MLP neurons of a small language model. Each row is named by its layer, matrix (up: input weights) and neuron, and shows model dimensions 0-95. Each number is 128 + 32 x the weight over its row's rms, rounded and kept within 0 to 255.
After each neuron's rows, "fires on" lists the tokens most often at its 100 highest values on Wikipedia text that the model never trained on.

L2.up587 [111 124 113 118 125 122 131  92 142  73 115 167  85 140  89 144 130 141  93 127 118 146 189 130 150 103  95 156 157 101 109 123 152  59 172 149 176 121  86 167  39 146 111 156 144 102 142  99  76 147 126 128 141  94 136 170 119 164  67 192 151 137 101 129  91 130 160 108 124 148 122 150 141 151  71 127  80 185 131 106 188 138 105 214 168 119 167 132 154  70 151 119 126 162 127 135]
fires on: ",", ";", " he", "000", "–"

L2.up467 [194  67 120  97  78 153 209  90 165  93 120 100 116 142 119  77 123 119 139 115 129 196 130 197 118 171 122 136  79 127 162 171 111 111 141 182 153 191  52 129  87 122 126 178 103 170 159  79 127 128 118 103 120  84 160 120 114  85 128 148 130 124  99  65 155 129 174 177 166 170 157 120 139 113 138  94  88 189 130 147 163 164 120  86 109 144 142 109 141 101 120 114  79 112 129 129]
fires on: "-", " was", " (", "–", " he"

L4.up500 [142 128 170 129 101 141 130 123 150 172 115 126 150 130 158  78 130  82 144 119  90 176 126 121 127 105  98 128 171 185 155  58 133 137  87 149 146 191  90 164  93 139  67 142 136 137 101 119  85 106 117 195 157  86 165 142 123 122  93 117 103 130 133 141 155 111 135 136  94 124  91 159  84 118 124 145  86 116 186 140  51 136 200 108 131 126 169 177 127 114 107 157  67 143 113 114]
fires on: ")", " Result"

L4.up557 [128 115 179 103 164 116 138  90 162 100 106 106 165  87 150 172 129 131 166  91 166 168 130 151 127 137  83 134 167 136 154 160 179 116 166  90 160 137 103 105 109 114 109 145 105 145 108 142  58 103  85 141 122 104 119 140 124 150  48 168 178 154  95 163 132 158 122 128 137 139 133 120 118  80 119 101 107 169 176 140  88 157 125 161 159 168  95 150 169  99 103  78 116 194 129  99]
fires on: "-", "ren", ")", " United", "(", " ISBN"

L2.up554 [171 146 110 130 109 168 103 102 106 164 110 171 102 150 116 135 128 154  78 174 144 111 159 154 115 169 110 158 140  96 119 102 120 137 167  67 149 161 101 146 141 135 177 167 119 142 117 204 147  69 156 104 107  99  87 150 136 109 140 201 132  96  86 138  64 106 106 141 145  61 137 114 181 113 204 109 168 163 141 120 136 133 113 180 172  95 111  98  91 115 113 142 104 124 154  82]
fires on: " pre", " fl", " sub", "\n", " comp"

L2.up602 [154 105 115 135 136 159 115 144 121 133 161  96 134 147 111 169 140 188 127 143 164  94 145  86 147 127 143 110 195 142 168  90 164 121 143  63 163 151 140  96  98  73 152 141 144 114 180 160  98 182 160 120 124 114 166  94  53 132 124 116  95 107  93 143 116 115 153 129  98 156 179 123  85 155 105  85 152 202 123 184 116  96  75 152 117 227  99 132 160  55 208 104 123 159  87 110]
fires on: " |", " over", " on", " signed", " died"

L2.up275 [162 102 130  96 128 113 106 197  85 134 149 116 151 110 139 116 115  53 129 191  98 170 117 118 128 145 118 101 136 147 160 146 141  77 103  80 171 173 130  79 117 139 150 107  70 169 138 148 116  96 118 112 158 106 130  94 114 117 130 199 146 166 135  68 117 130  99 159 166 171 115 130 109 131 102  74 138 145 171 120 108  80  90 191 117 109 109 155 182 103 136 132  90 179  98 157]
fires on: " la", " en", " La", " du", " des", " Le"

L2.up245 [121 161 171  90 146 127 116 147 134 144 169  57 133 154 131 152 104 108 155 103  89 188  95 175 138 140  74 141 148 103 134 191  84 109 145  93 113 138 130  80  64 142 113 182 144 134 120 116 171 114  93  82 123 121 146 170 137  52 107 116 147 127 163  76 171 127 137 178 187 181 168 127 142 141 159 109 132 122 169 121 103 102 184 100 181 152 131 131 157 162  85 135  99 110  38 112]
fires on: " inter", " Am", " ap", " sim", " trans", " Sim"

L2.up64 [144 118 146 176 106 172 118 161 178 111 128 122 129 102 166  87 125 145 101 111  82 164 169 170 144 171 119 199 134 121 134  70 181 120 108 130 111 159 123 137 116  48  81 155 103 124  87 149  57 125 165 143 106  62 125 110 143 135 131 173 136 132 159 102 169  85 100  89 154 113 157 168 129 143 180 152 145 135 132 145 136 170 130 162  67 169 113 132 146  87  96 112 159 127 155 119]
fires on: ")", ";", "|", " Parliament", " Representatives"

L2.up505 [110 129 112  84 104 143 149 160 145 136 156 165 104 128 157  46 130 207 131 171 121 139 100 122 132 124 141  98 172 121 127 117 164 137 109 134 112 143 121 126 147  12 149 132  92 164  71  85 172 110 118  92 139 147  83 121 135  97 174 111 140 132 120 142 128 152 107 162 125  69 150 130 183 123 183 121 162 135 103 174 172 147 136  92 145 109 116 118 106 139  99 123 120 128 138 113]
fires on: " at", " co", " went", " dep", " fin", " reached"

L2.up8 [ 67 178  50 176 107 146 149 163 105 185 132 143 173 130 171 103 160  93 143 178 131 127 132 123 139 120 100 168 158 124 140  89 159 104 166  43 144 141 159  93  89 110 152 105 113 151 130 162 132 126 173 144 200 116 100 103 115 131 150 158 133 161  99 132 122 128 151 123 166 140 122 128  86 122 139  91 153 160 167 108 115 186 112 175 136 191  84 118 147  71 195 152  93 157 163  97]
fires on: " int", " bl", "=", " comp", " ro", " began"

L4.up127 [115 135 119 134  77 111 123  55 126  93 173 128 195  81 142 100 158  90 125 108 135 173 143 132 125  97  93 177 151  81 127 179 138 151 179 185 111 175 129 105 164 116 161 112  93 140 112 153 127 136  66 122  95 110  94  81 111 120 147 183 170 148 118 116  97 142 146 113 127  77 106 121 104  92 170 143 158 178 127 143  70 178 157 103 133 102  95 166 131 122  77  85 125 166  75 130]
fires on: ")", "s", ":", "k"

L4.up442 [159  70 120 104 122 118 168 143 101 192 163  88 165 161 151  91 137 199 135 132 114  92 146 100 136 185  94 123 147  87 153 101 145 145 106  88 189 119 108 141  79 112 115 130 140 123 119 137 108 141 129  92 154 169  73 148  81  60  94 122 164  61 112 135 179 117  98 150 149 149 127 110 130 132 137  62 185 188 140 169 122 174 148 131  90  87 114 134 156 115 150  60 132  86 165 130]
fires on: "ho", " co", "se", " ru"